Weights of a small GPT-style language model, trained from scratch on English Wikipedia: 11 heads of 64 (1 for keys and values), MLP 1856 SwiGLU.
MLP neurons of a small language model. Each row is named by its layer, matrix (down: output weights) and neuron, and shows model dimensions 624-687. Each number is 50 + 12 x the weight over its row's rms, rounded and kept within 0 to 99. A neuron's up and down rows have the sign that makes its largest values positive.
Before each neuron's rows, "fires before" lists the tokens most often just after its 100 highest values on Wikipedia text that the model never trained on.

fires before: "9", "8", "6", "7", "4", "5"
L6.down1020:52 71 46 40 69 37 51 42 49 69 50 59 38 52 60 29 45 70 65 44 48 45 64 61 47 56 64 53 49 53 33 33 39 49 22 50 44 51 52 51 53 71 45 48 68 88 42 60 38 63 53 47 57 35 32 50 34 51 42 45 51 46 47 33

fires before: ";", ",", " |", " States", "th"
L3.down722:57 36 53 40 47 48 58 50 68 67 54 61 42 44 51 59 24 50 63 47 47 80 58 34 61 64 62 70 51 59 66 71 51 60 39 57 51 48 60 52 54 67 54 61 31 59 44 53 40 55 49 35 66 42 64 44 45 43 48 77 33 33 54 58

fires before: " |", ";", ".", "–", " |\n", "0"
L3.down287:59 28 47 53 26 36 56 48 56 42 52 49 67 19 28 48 46 40 33 42 30 36 50 46 47 45 55 49 43 51 74 55 21 61 50 59 39 43 59 20 46 43 59 45 60 51 45 44 53 44 35 64 48 49 43 54 70 81 62 58 40 65 55 47

fires before: "|", "-"
L3.down1471:55 66 56 19 50 79 42 55 34 53 49 40 50 62 39 54 48 46 52 56 57 56 50 55 48 48 39 51 54 58 42 59 35 35 35 44 43 41 45 49 41 57 59 72 63 45 31 52 46 68 54 53 37 75 47 48 31 57 59 56 49 59 56 83

fires before: " |", " medal", "–", "|"
L3.down839:39 36 70 49 43 59 26 62 45 47 48 49 41 46 54 40 32 43 34 55 44 35 51 47 73 55 62 46 48 50 32 41 46 54 43 48 45 48 46 54 49 50 60 37 43 45 65 72 38 49 70 49 49 48 44 52 39 43 62 56 36 44 36 51

fires before: "|", "-", " to"
L3.down250:37 60 29 59 31 58 61 61 55 69 58 42 40 60 80 45 41 44 58 62 33 32 26 47 46 42 44 44 48 59 66 44 49 43 49 34 52 64 08 38 55 56 37 43 72 50 60 43 79 63 48 57 57 71 46 54 60 33 33 54 45 46 41 72

fires before: " ", "."
L6.down258:64 43 57 52 26 57 09 35 59 34 54 39 64 52 54 43 43 69 47 29 67 56 43 41 52 48 35 55 68 51 63 49 57 60 46 56 37 45 50 57 79 55 52 39 41 30 43 40 57 58 53 39 48 52 61 55 40 50 48 34 65 49 41 48

fires before: "9", "8", "6", "7", "4", "5"
L5.down1487:39 41 53 39 72 49 48 51 67 65 34 56 67 61 48 36 27 60 44 52 40 29 52 59 36 58 42 34 61 28 45 56 53 58 53 65 50 38 40 59 50 70 32 57 58 31 43 45 50 34 33 45 47 37 46 46 34 63 53 79 72 54 37 27

fires before: "==", "The", "In", "===", "On"
L5.down1420:51 45 48 53 45 63 08 59 64 47 61 59 57 48 60 41 58 49 45 67 51 46 51 46 55 65 64 50 59 48 47 50 50 45 42 39 47 40 22 61 46 38 67 47 51 71 43 54 53 31 44 62 39 60 51 35 62 56 46 46 61 50 53 58

fires before: " ", "is", " United"
L5.down1233:49 47 73 55 46 35 14 51 42 60 51 55 46 77 48 34 48 47 50 72 50 60 34 38 20 50 65 54 65 43 35 58 59 67 31 59 44 54 44 22 54 44 42 56 73 49 70 39 48 63 49 41 54 63 45 51 32 46 47 51 43 50 27 79

fires before: " |", " —", " ", " |\n"
L5.down1357:52 58 59 51 44 38 58 52 25 60 51 51 53 58 65 64 37 28 61 45 55 47 53 48 58 30 15 58 61 54 64 57 68 46 51 39 67 48 42 47 68 58 34 68 57 20 57 53 45 78 60 59 52 40 31 53 50 48 39 37 47 68 50 40

fires before: " ", ";", " |", "-", "==", "="
L3.down150:51 54 43 53 60 53 31 44 44 43 40 49 39 52 35 49 60 41 39 50 49 56 55 52 52 51 55 45 54 60 31 66 48 47 29 39 46 33 43 57 44 57 51 67 46 22 46 40 54 56 29 35 65 51 16 54 36 47 41 66 47 58 50 50

fires before: " |", " |\n", "|"
L6.down765:61 46 50 58 33 56 27 60 32 45 50 53 54 44 57 43 53 48 55 62 44 48 52 52 47 50 53 54 51 51 41 45 43 57 45 50 39 42 53 54 62 68 62 59 69 34 35 38 62 34 42 55 63 44 49 59 61 55 46 51 61 49 71 68

fires before: ".", " |", " \"", ":"
L5.down1190:37 60 46 40 51 58 32 52 48 60 47 62 40 33 56 42 18 54 58 63 71 54 48 48 59 50 43 50 22 56 58 57 57 48 37 68 51 58 46 61 63 63 33 62 51 47 36 50 70 29 44 68 64 56 28 38 55 45 52 57 67 55 61 78

fires before: " ", " Total", " Set", " |", ")"
L3.down744:45 71 46 51 74 36 37 56 39 43 51 41 58 59 62 66 38 44 34 24 50 68 56 54 66 68 44 22 39 39 38 54 51 65 43 39 53 74 32 62 44 53 51 33 56 49 47 55 61 51 53 67 38 61 36 46 47 41 60 42 36 77 44 63

fires before: "0", "\n", "4", "6", "3"
L5.down277:61 38 59 45 73 55 53 30 51 46 60 76 33 47 54 23 59 48 55 49 39 51 58 35 44 59 58 66 42 45 42 58 61 60 41 46 47 60 43 38 54 47 60 41 27 41 56 81 43 69 49 65 48 65 24 68 58 67 58 54 50 56 46 44

fires before: "9", "8", "6", "4", "5", "7"
L6.down1734:36 51 63 66 72 29 60 25 45 41 41 65 33 69 36 41 60 51 46 45 52 40 29 34 36 51 30 18 42 39 42 62 60 41 45 52 44 44 38 51 31 58 48 55 52 47 72 50 43 43 41 21 70 47 35 57 45 46 57 77 65 61 56 46

fires before: " |", ".", "–", " |\n"
L6.down95:62 55 48 49 38 35 40 37 49 57 51 37 62 67 42 55 67 47 51 52 45 41 65 69 44 64 47 58 69 57 46 39 36 56 48 41 57 37 52 45 75 45 59 31 59 49 49 28 70 44 57 50 55 25 69 52 33 70 46 43 67 66 48 43

fires before: " ", ":", " a", " (", ")"
L6.down1642:54 60 54 58 42 59 69 39 43 66 63 32 37 57 56 35 41 73 38 31 59 62 43 49 23 49 47 28 22 53 35 55 32 63 39 62 53 44 68 54 28 53 61 63 62 58 35 50 44 71 44 53 39 21 55 43 41 46 52 50 31 32 37 48

fires before: " the", " its", " his", " these"
L6.down159:80 27 54 78 54 59 53 58 38 70 55 47 74 53 57 34 22 68 50 37 54 56 70 65 49 48 51 59 61 37 27 65 52 50 69 72 48 63 40 48 56 54 44 54 45 55 42 49 35 57 59 63 55 41 61 53 49 57 52 28 53 37 39 50

fires before: " ", " —;", ";", "i", "aro", " Report"
L3.down1791:44 52 55 49 70 43 36 63 49 45 51 73 38 75 28 71 61 55 51 47 50 49 65 38 61 40 52 33 37 16 44 52 42 60 64 53 48 44 40 56 29 42 65 70 48 56 62 45 53 51 38 69 76 44 50 84 61 59 51 58 46 52 59 61

fires before: "8", "5", "6", "4", "9", "7"
L5.down1101:69 25 61 49 35 36 61 46 60 62 28 27 52 59 45 69 51 45 56 37 52 46 38 42 68 62 55 24 36 37 67 61 52 40 50 32 51 30 34 59 35 58 34 38 58 58 46 69 34 44 38 55 68 34 30 63 82 56 29 73 64 46 44 32

fires before: " |\n", " ", " |", ";", " Q", "."
L5.down1146:46 41 51 47 39 54 66 62 59 21 26 31 33 47 69 61 42 59 41 69 29 52 56 54 51 67 68 60 28 58 32 46 36 53 48 45 65 55 51 49 44 57 58 54 56 50 47 40 52 49 42 63 76 35 41 38 50 50 39 67 83 61 69 31

fires before: "9", "8", "7", "6", "5", "3"
L6.down1263:59 54 67 31 69 58 25 53 53 46 62 62 34 38 55 41 25 61 35 56 60 36 62 64 51 55 61 38 46 32 57 22 61 20 33 36 57 63 32 44 51 49 40 62 49 30 36 57 68 76 43 51 54 42 40 33 66 58 55 47 39 64 49 58

fires before: " of", " and", ".", " on", ".\n\n"
L5.down865:66 47 46 30 57 46 57 58 50 49 43 73 23 54 55 29 52 22 54 70 42 49 42 69 44 47 61 60 49 37 44 56 70 58 65 66 62 26 36 15 41 68 39 58 55 45 28 62 38 42 58 52 25 30 35 42 68 73 39 74 40 50 36 55

fires before: "9", "0", "1", "3", "4"
L5.down796:45 54 38 51 33 28 40 55 73 38 62 51 65 74 71 63 41 60 55 37 43 51 36 45 56 58 50 55 29 49 61 47 57 35 61 38 81 52 70 70 52 68 60 50 40 48 50 40 73 65 44 48 68 50 59 51 59 50 54 51 38 46 51 55

fires before: "1", "0", "3", "Al", "6", "|"
L5.down152:54 53 53 62 45 60 60 49 67 17 61 34 60 25 55 32 58 36 60 68 53 52 58 58 54 42 38 47 30 45 58 37 56 26 37 59 59 76 31 40 52 34 28 45 53 27 61 50 49 48 45 58 52 44 59 46 64 39 61 55 62 51 54 60

fires before: " |", "4", "7", "2", "1", "0"
L5.down1211:68 46 64 28 44 45 60 71 47 48 43 49 43 63 53 64 54 56 69 55 45 36 61 37 48 41 53 31 50 23 49 52 35 52 55 47 47 38 61 43 38 41 48 24 42 59 50 34 53 52 65 51 58 37 42 51 43 55 60 44 54 57 69 24

fires before: " |", ".", " "
L5.down97:38 34 37 37 60 55 47 55 49 49 37 65 36 55 52 40 45 40 56 35 75 61 71 54 64 46 55 34 40 42 58 29 54 53 39 56 56 52 64 67 58 43 51 34 45 59 38 47 64 49 42 58 69 58 51 65 40 49 38 67 58 42 52 30

fires before: " |", ".", " ", "1", ":"
L5.down1252:46 48 45 33 66 70 80 42 47 39 38 65 52 42 54 48 45 54 46 68 73 41 40 39 56 58 66 61 32 69 37 46 42 39 48 64 75 45 58 44 36 40 51 55 62 53 30 67 41 57 55 64 77 62 42 36 36 56 53 46 79 36 42 54

fires before: " |", "1", "0", "2", "3"
L5.down742:57 37 56 46 49 51 47 55 42 46 36 48 67 64 72 74 41 37 29 31 59 42 27 55 49 63 30 47 48 53 65 45 47 60 60 43 86 39 25 47 39 73 57 50 44 62 51 46 41 42 55 50 33 62 31 31 65 57 54 56 33 62 66 63

fires before: "==", "The", "===", "In", " The"
L6.down925:39 49 55 32 52 44 26 55 33 51 46 38 52 44 40 46 51 43 40 64 37 54 48 33 52 41 49 42 53 48 64 59 55 46 46 38 51 51 41 40 37 46 34 55 49 47 62 57 46 45 54 29 42 76 47 44 60 44 54 55 64 69 65 81

fires before: "0", "1", "3", "9", "2", "6"
L5.down1456:27 45 62 69 59 46 38 41 68 48 49 49 54 58 47 78 52 71 59 35 60 31 53 55 45 74 48 54 63 35 47 44 26 61 42 47 41 41 49 24 38 47 50 33 47 58 45 41 47 39 48 41 31 37 79 37 43 57 69 50 49 64 60 38

fires before: "0", "1", "5", "4", "2", "3"
L5.down695:60 37 39 41 33 49 46 50 37 54 52 54 46 41 25 52 52 58 57 41 57 31 42 38 55 63 48 75 37 46 51 40 70 49 69 56 40 45 54 32 43 55 38 70 42 49 47 52 30 59 58 48 64 47 52 57 55 49 48 58 46 45 55 37

fires before: "==", "The", "===", "In"
L3.down252:43 58 55 35 49 53 17 33 59 42 40 50 44 44 49 46 59 55 43 66 53 47 61 56 40 49 59 52 52 45 38 45 50 57 45 30 43 36 39 29 44 36 50 44 48 48 70 45 68 57 55 55 60 73 45 54 58 76 53 45 64 69 54 64

fires before: " /", " |", "|", "-", " by", " "
L3.down465:58 64 60 63 68 39 49 81 60 63 53 41 29 41 39 44 44 41 44 31 53 52 49 59 47 32 24 58 68 37 50 66 76 34 35 53 44 44 70 52 53 64 54 42 56 45 31 81 58 80 54 54 59 47 76 60 37 55 40 33 51 59 56 63

fires before: " ", " —", " ."
L3.down314:44 40 55 36 31 45 25 47 57 41 58 87 56 54 39 38 83 60 41 58 68 67 51 39 63 45 60 44 47 68 31 64 62 36 65 48 45 46 49 38 37 47 56 66 50 44 39 61 63 41 36 44 66 37 39 50 41 54 68 34 59 35 59 60

fires before: "2", "0", "8", "5", "6"
L3.down770:56 55 46 46 39 40 42 53 48 50 63 71 50 37 49 62 59 43 63 74 42 50 43 59 52 69 60 40 58 73 19 41 62 57 33 41 46 54 46 53 49 63 53 40 45 53 42 60 73 61 60 34 48 84 43 36 54 56 52 54 52 70 58 53

fires before: " |", " —", "atta", " %", " ", "|"
L6.down565:54 34 38 55 45 59 37 45 45 50 52 54 55 56 61 43 52 67 35 49 61 57 34 37 50 55 61 53 37 36 59 40 63 61 51 70 79 64 65 76 40 37 43 34 57 66 34 52 62 53 42 52 40 60 45 40 41 32 28 42 35 35 43 47

fires before: " ", " the", "1", "7", "6", "4"
L6.down1009:49 51 62 66 59 47 47 30 44 46 45 51 44 46 81 53 53 31 40 67 29 23 52 75 54 52 54 50 50 58 63 67 60 46 54 57 62 47 48 54 69 66 61 36 41 65 60 49 35 79 48 63 74 54 44 55 72 36 50 42 29 61 26 23

fires before: " ", "\"", " —;", "'"
L5.down1520:70 56 48 43 55 42 33 48 62 50 54 59 61 57 61 48 56 52 66 41 67 54 47 70 45 82 57 35 39 52 44 42 64 42 31 53 51 61 53 56 47 62 46 44 43 33 68 60 56 50 46 30 47 37 68 62 25 41 44 53 32 49 71 41

fires before: " ", "0"
L5.down159:64 40 49 42 57 39 46 51 44 41 43 69 47 43 66 80 44 41 58 69 53 46 76 52 65 54 49 35 66 78 53 42 78 40 39 38 57 65 42 53 49 56 47 33 61 46 49 48 46 26 62 43 53 56 49 51 45 49 19 43 34 65 57 64

fires before: " |", ";", "1", "0"
L5.down1803:56 59 56 45 32 70 44 68 36 50 47 62 59 68 49 59 53 47 59 24 51 40 35 49 60 43 56 31 33 41 35 53 44 61 35 54 47 51 51 37 60 62 56 45 68 52 49 69 59 43 51 59 51 63 59 38 76 49 58 33 33 25 48 70

fires before: " |", "\n", " (", ":", " |\n"
L3.down440:39 52 54 42 37 45 68 48 69 44 46 42 69 33 28 61 26 61 43 26 46 50 40 63 63 41 46 43 39 67 59 69 43 51 45 75 50 59 54 63 17 63 59 64 54 48 50 70 54 63 49 58 66 74 42 55 56 35 56 61 37 36 29 64

fires before: "4", "2", "9", "3"
L3.down394:43 23 48 38 52 29 00 39 37 49 56 61 49 29 54 55 52 41 52 28 73 54 54 29 56 51 50 46 36 36 35 58 56 75 49 76 67 69 68 45 46 44 30 53 41 64 67 38 50 50 55 58 79 54 48 49 49 48 49 48 49 59 78 43

fires before: " |", " |\n", "en", "."
L3.down705:70 59 54 34 62 62 35 53 48 48 59 47 24 46 69 54 38 32 51 45 39 45 56 46 57 61 52 48 76 39 64 52 53 52 39 68 49 40 41 65 47 42 52 69 70 55 53 40 49 37 40 39 40 46 63 25 63 51 24 66 50 61 33 79

fires before: "|"
L3.down824:56 30 60 52 58 55 44 37 58 43 43 58 45 50 66 34 30 43 64 51 69 38 42 54 62 62 40 43 55 63 41 56 59 52 32 53 67 50 24 54 55 70 47 41 73 41 49 69 49 48 45 37 45 69 40 42 57 38 40 46 33 54 35 48

fires before: " the", " his", " this", " |", " "
L6.down1260:65 36 61 55 53 38 57 45 53 52 40 50 61 68 57 32 43 54 42 58 38 48 64 60 42 47 45 70 45 50 42 50 61 61 55 42 51 49 40 59 53 54 51 49 58 55 47 52 68 29 37 70 65 51 58 49 51 47 53 67 50 44 58 36

fires before: " |", ".", ";", "\n", "–"
L6.down1623:37 24 39 62 36 63 94 55 33 53 37 61 43 41 35 31 60 51 51 25 47 41 50 44 40 47 54 56 42 51 61 45 54 39 52 43 62 47 60 68 75 52 66 54 72 59 56 48 47 65 19 61 55 67 33 62 51 66 62 72 60 43 40 28

fires before: " ", " |", " —", "1", "0"
L6.down663:56 48 41 65 77 70 70 60 54 41 36 53 41 45 62 54 48 50 40 46 57 65 50 57 39 52 66 57 43 48 39 37 59 51 56 43 67 36 52 61 63 57 43 43 54 60 54 59 64 35 45 44 56 58 30 29 38 48 36 44 43 48 60 51

fires before: "==", "-", "===", "The", "In", " the"
L5.down808:30 44 38 59 64 59 32 37 42 54 48 27 61 61 48 61 66 50 48 71 67 43 42 63 56 55 41 35 73 51 56 55 52 40 38 46 59 46 40 67 47 60 45 53 56 31 58 62 64 53 44 49 55 99 40 58 65 55 58 43 41 42 72 71

fires before: ";", " |", " |\n", "\n", ".", " City"
L3.down1759:54 56 61 62 59 56 79 78 46 60 37 56 43 39 70 32 34 49 49 62 36 41 36 47 59 60 63 36 57 42 33 43 53 40 69 52 42 47 48 48 59 43 39 62 61 48 59 69 42 59 45 52 39 58 58 56 57 62 48 60 52 49 39 46

fires before: "==", "The", "In", " “", "===", " "
L5.down301:42 42 51 51 42 49 00 44 54 44 40 40 55 49 53 37 45 40 58 72 60 43 66 51 44 45 62 45 58 52 30 66 42 67 40 54 47 50 31 38 50 47 55 51 53 48 72 57 68 57 47 34 56 57 53 50 43 55 49 36 49 57 41 62

fires before: "9", "8", "7", "6", "4", " |"
L3.down1465:48 44 57 26 64 35 31 69 53 58 55 47 55 59 36 47 49 28 43 58 58 51 50 67 56 36 49 50 59 66 45 49 81 53 41 58 59 75 58 30 39 51 36 40 39 31 38 48 46 32 45 39 71 37 50 26 55 60 56 53 57 52 81 36

fires before: "2", "3", "0", "4", "6", "5"
L5.down842:57 56 25 49 87 32 29 24 77 65 26 46 43 32 64 45 52 53 45 33 55 49 50 48 52 48 46 46 68 54 55 64 56 59 24 60 50 48 63 34 57 48 44 45 43 54 61 68 39 69 53 58 48 53 38 60 71 33 18 47 44 65 62 56

fires before: " ", " —", " .", " |\n"
L5.down562:77 39 54 51 51 54 62 36 55 47 61 52 27 39 45 37 60 47 37 46 70 74 49 61 41 60 49 41 43 69 59 57 47 32 60 63 59 33 41 37 40 50 56 45 59 71 31 37 34 52 41 45 60 60 58 63 51 59 68 50 64 45 37 47

fires before: " ", " —;", ";", "\n", "0", ":"
L6.down1309:42 62 53 48 55 51 53 79 52 32 60 52 46 45 50 28 56 47 42 55 39 53 42 41 45 49 45 53 65 51 40 39 48 62 46 53 33 30 70 42 54 67 37 52 79 26 16 72 56 60 59 27 52 52 57 56 54 56 45 50 50 43 50 53

fires before: " |", " (", " |\n", "\n", "."
L5.down671:57 62 50 27 39 55 44 47 56 39 43 51 39 34 62 56 52 42 69 47 29 33 55 48 46 67 56 39 50 43 32 35 35 33 65 27 52 44 52 40 55 66 45 47 43 52 60 56 36 51 65 35 40 45 44 14 54 42 35 64 39 58 55 62

fires before: " |", "0", " ", "1", " |\n", " Vila"
L3.down380:72 61 50 27 55 33 72 63 45 64 49 51 33 50 31 41 38 48 42 57 48 36 42 55 40 39 52 43 58 39 46 52 30 50 52 50 80 49 35 59 56 33 72 46 51 69 54 45 66 69 57 57 62 38 31 40 60 36 29 52 83 24 38 47

fires before: "==", "===", "="
L3.down1244:29 42 68 55 47 60 33 50 59 45 46 45 66 53 37 67 62 47 43 42 47 66 41 48 66 40 53 58 51 42 40 60 59 50 57 36 64 35 36 50 43 58 47 50 65 43 57 46 39 59 85 34 54 77 64 53 39 73 63 55 64 64 59 68

fires before: "0", "1", "3", "8", "2"
L3.down742:43 46 45 61 61 40 47 46 41 51 56 76 42 52 39 47 67 44 51 37 57 47 28 40 57 49 48 58 47 33 53 48 51 50 50 71 59 34 64 35 49 52 37 46 41 51 73 65 51 40 63 44 49 40 58 59 45 39 56 25 48 35 47 27

fires before: " |", ","
L3.down1553:47 41 51 46 50 49 66 59 42 45 62 35 36 66 41 45 65 51 42 49 63 67 57 22 62 77 61 60 25 48 56 39 59 47 44 48 36 46 59 67 58 52 50 56 38 31 53 36 45 55 46 57 67 26 47 62 24 57 54 81 60 50 52 25

fires before: " ", "–", " |", "s", ","
L6.down279:33 35 63 45 54 62 37 70 58 64 51 49 37 50 39 56 59 45 47 38 62 60 58 46 54 39 46 41 64 44 40 47 54 26 29 36 55 53 35 42 47 50 34 55 63 62 54 54 47 69 54 35 51 32 36 57 45 37 66 57 49 54 53 55

fires before: "-", " of", ":", "."
L3.down1084:44 35 54 22 69 33 39 57 41 26 44 40 52 45 75 36 59 46 58 58 46 56 52 51 47 58 55 57 47 58 58 32 48 42 46 63 55 48 49 46 58 57 45 37 47 44 33 56 46 44 50 48 52 63 33 57 36 78 35 45 69 40 39 45

fires before: " ", " \"", " ITA"
L6.down316:31 44 62 43 61 74 28 39 30 43 57 58 38 47 60 53 48 50 56 67 68 38 61 45 47 37 47 56 62 36 49 64 41 57 37 54 63 71 31 57 44 40 55 62 54 69 51 51 58 57 37 49 44 38 68 81 66 40 61 51 50 81 42 34

fires before: " |", ".", "\n", "–"
L3.down1286:63 46 63 44 35 53 86 59 38 47 33 41 58 61 43 67 44 70 38 52 27 47 47 38 56 66 30 31 44 60 59 61 44 71 53 62 37 56 33 63 59 47 51 57 73 31 25 56 59 37 52 77 54 54 36 41 26 31 39 43 59 49 34 74

fires before: " ", " |", " also"
L6.down158:45 45 44 65 53 39 28 59 53 49 45 64 50 53 37 36 40 42 48 58 57 53 60 30 32 50 58 54 50 42 54 49 51 67 58 32 41 46 55 42 42 67 50 34 47 59 56 58 73 37 35 41 48 62 41 63 48 55 52 37 76 60 55 49

fires before: ".", " |", " \"", "5"
L5.down1228:58 61 42 49 52 54 20 30 39 42 69 65 48 23 52 63 55 47 40 53 76 50 68 23 51 66 43 52 84 43 42 38 46 41 45 60 37 38 43 55 69 32 43 47 65 42 39 64 45 68 51 42 24 41 42 21 58 39 51 39 48 36 59 48

fires before: " the", " "
L6.down853:75 39 46 55 34 49 29 56 58 58 62 35 55 50 46 81 26 52 43 53 33 57 82 51 44 57 36 48 51 73 58 48 40 40 28 43 28 41 71 69 65 50 51 42 54 57 36 56 43 32 31 43 57 58 49 54 40 34 30 57 57 37 49 41

fires before: " |", " ", ":"
L5.down556:47 47 55 40 41 59 50 35 55 42 43 23 56 34 36 47 33 65 56 55 54 57 54 35 66 49 56 46 52 48 41 50 42 50 44 64 41 71 43 41 21 48 51 73 37 43 68 47 53 48 20 41 29 34 29 41 74 51 47 71 24 60 49 39

fires before: " ", " the", " July", " May"
L5.down991:64 25 47 37 50 55 25 67 26 55 64 33 38 63 58 64 40 70 60 36 40 66 53 46 34 65 62 48 40 55 43 59 81 33 37 54 57 56 49 53 59 59 40 37 31 65 49 49 58 57 44 56 37 55 55 40 51 56 45 62 58 40 46 43

fires before: "==", "===", "The", "In"
L3.down836:53 53 52 44 53 52 00 41 62 57 46 47 46 49 40 32 64 55 49 64 35 46 58 39 56 48 47 57 57 48 49 58 49 40 47 32 48 29 25 39 46 39 59 55 52 55 62 44 48 40 59 47 57 76 49 51 51 69 44 42 72 42 54 67

fires before: " of", "4"
L5.down1044:44 52 56 60 36 54 00 41 27 38 57 27 43 42 41 54 29 52 70 56 47 34 39 55 41 28 44 52 46 55 34 51 47 39 49 54 59 60 54 38 52 59 73 49 45 63 64 72 55 59 60 47 42 62 66 39 40 54 55 51 43 63 58 30

fires before: " ", " in"
L5.down426:70 30 50 58 40 66 25 41 46 43 24 46 50 53 78 65 27 52 54 40 49 78 60 57 42 59 59 35 61 47 59 57 74 25 30 48 35 62 45 54 58 62 64 48 44 28 47 65 41 39 45 68 55 25 41 56 40 57 52 44 48 72 54 41

fires before: "==", "===", "The", "In"
L5.down1828:51 58 52 41 55 44 00 60 39 50 62 55 53 43 44 43 54 49 44 60 63 35 53 44 59 54 40 46 65 42 45 64 54 55 31 27 51 34 52 43 53 44 59 31 54 46 71 56 47 59 46 31 65 57 56 39 44 55 36 42 60 59 63 69

fires before: ")", ".", " |", " ", " (", " in"
L5.down606:62 37 37 63 53 52 41 57 69 59 44 62 57 61 47 32 50 60 42 53 47 40 56 49 22 52 69 41 46 30 44 58 57 54 52 30 67 53 55 45 31 61 46 50 46 45 29 49 65 37 46 42 33 54 48 35 58 33 47 45 38 48 58 39

fires before: " —;", " "
L3.down923:46 31 43 56 25 54 32 37 62 40 48 56 37 47 50 30 71 36 69 61 76 61 57 54 44 35 30 54 54 37 30 51 58 48 84 64 43 25 35 31 43 67 43 44 33 61 50 55 63 37 53 36 72 61 60 39 42 55 54 56 50 61 49 38

fires before: " ", " —", " card", " |"
L3.down834:51 74 74 56 62 56 37 51 55 70 49 37 47 18 43 50 31 68 58 37 56 53 59 37 42 52 41 34 21 48 39 40 42 46 19 32 69 60 54 57 71 56 52 34 51 57 58 58 33 54 62 52 61 60 62 57 58 53 51 42 44 72 35 54

fires before: "==", "===", "In"
L6.down772:50 53 47 39 54 48 00 37 65 39 57 56 69 45 50 41 39 46 58 53 45 43 48 53 51 60 57 43 49 57 34 50 46 46 42 34 50 39 48 43 34 51 53 46 48 34 58 48 69 54 64 32 45 52 50 37 37 68 46 49 52 34 33 68

fires before: ".", "2", "4", "1", "120", "3"
L5.down947:50 32 83 56 76 41 60 58 50 76 33 50 39 55 63 50 54 66 56 32 42 37 57 48 31 33 50 65 49 50 83 62 66 74 40 60 71 23 71 72 53 41 48 59 52 47 39 66 36 56 39 66 44 50 38 64 48 25 48 62 63 45 58 41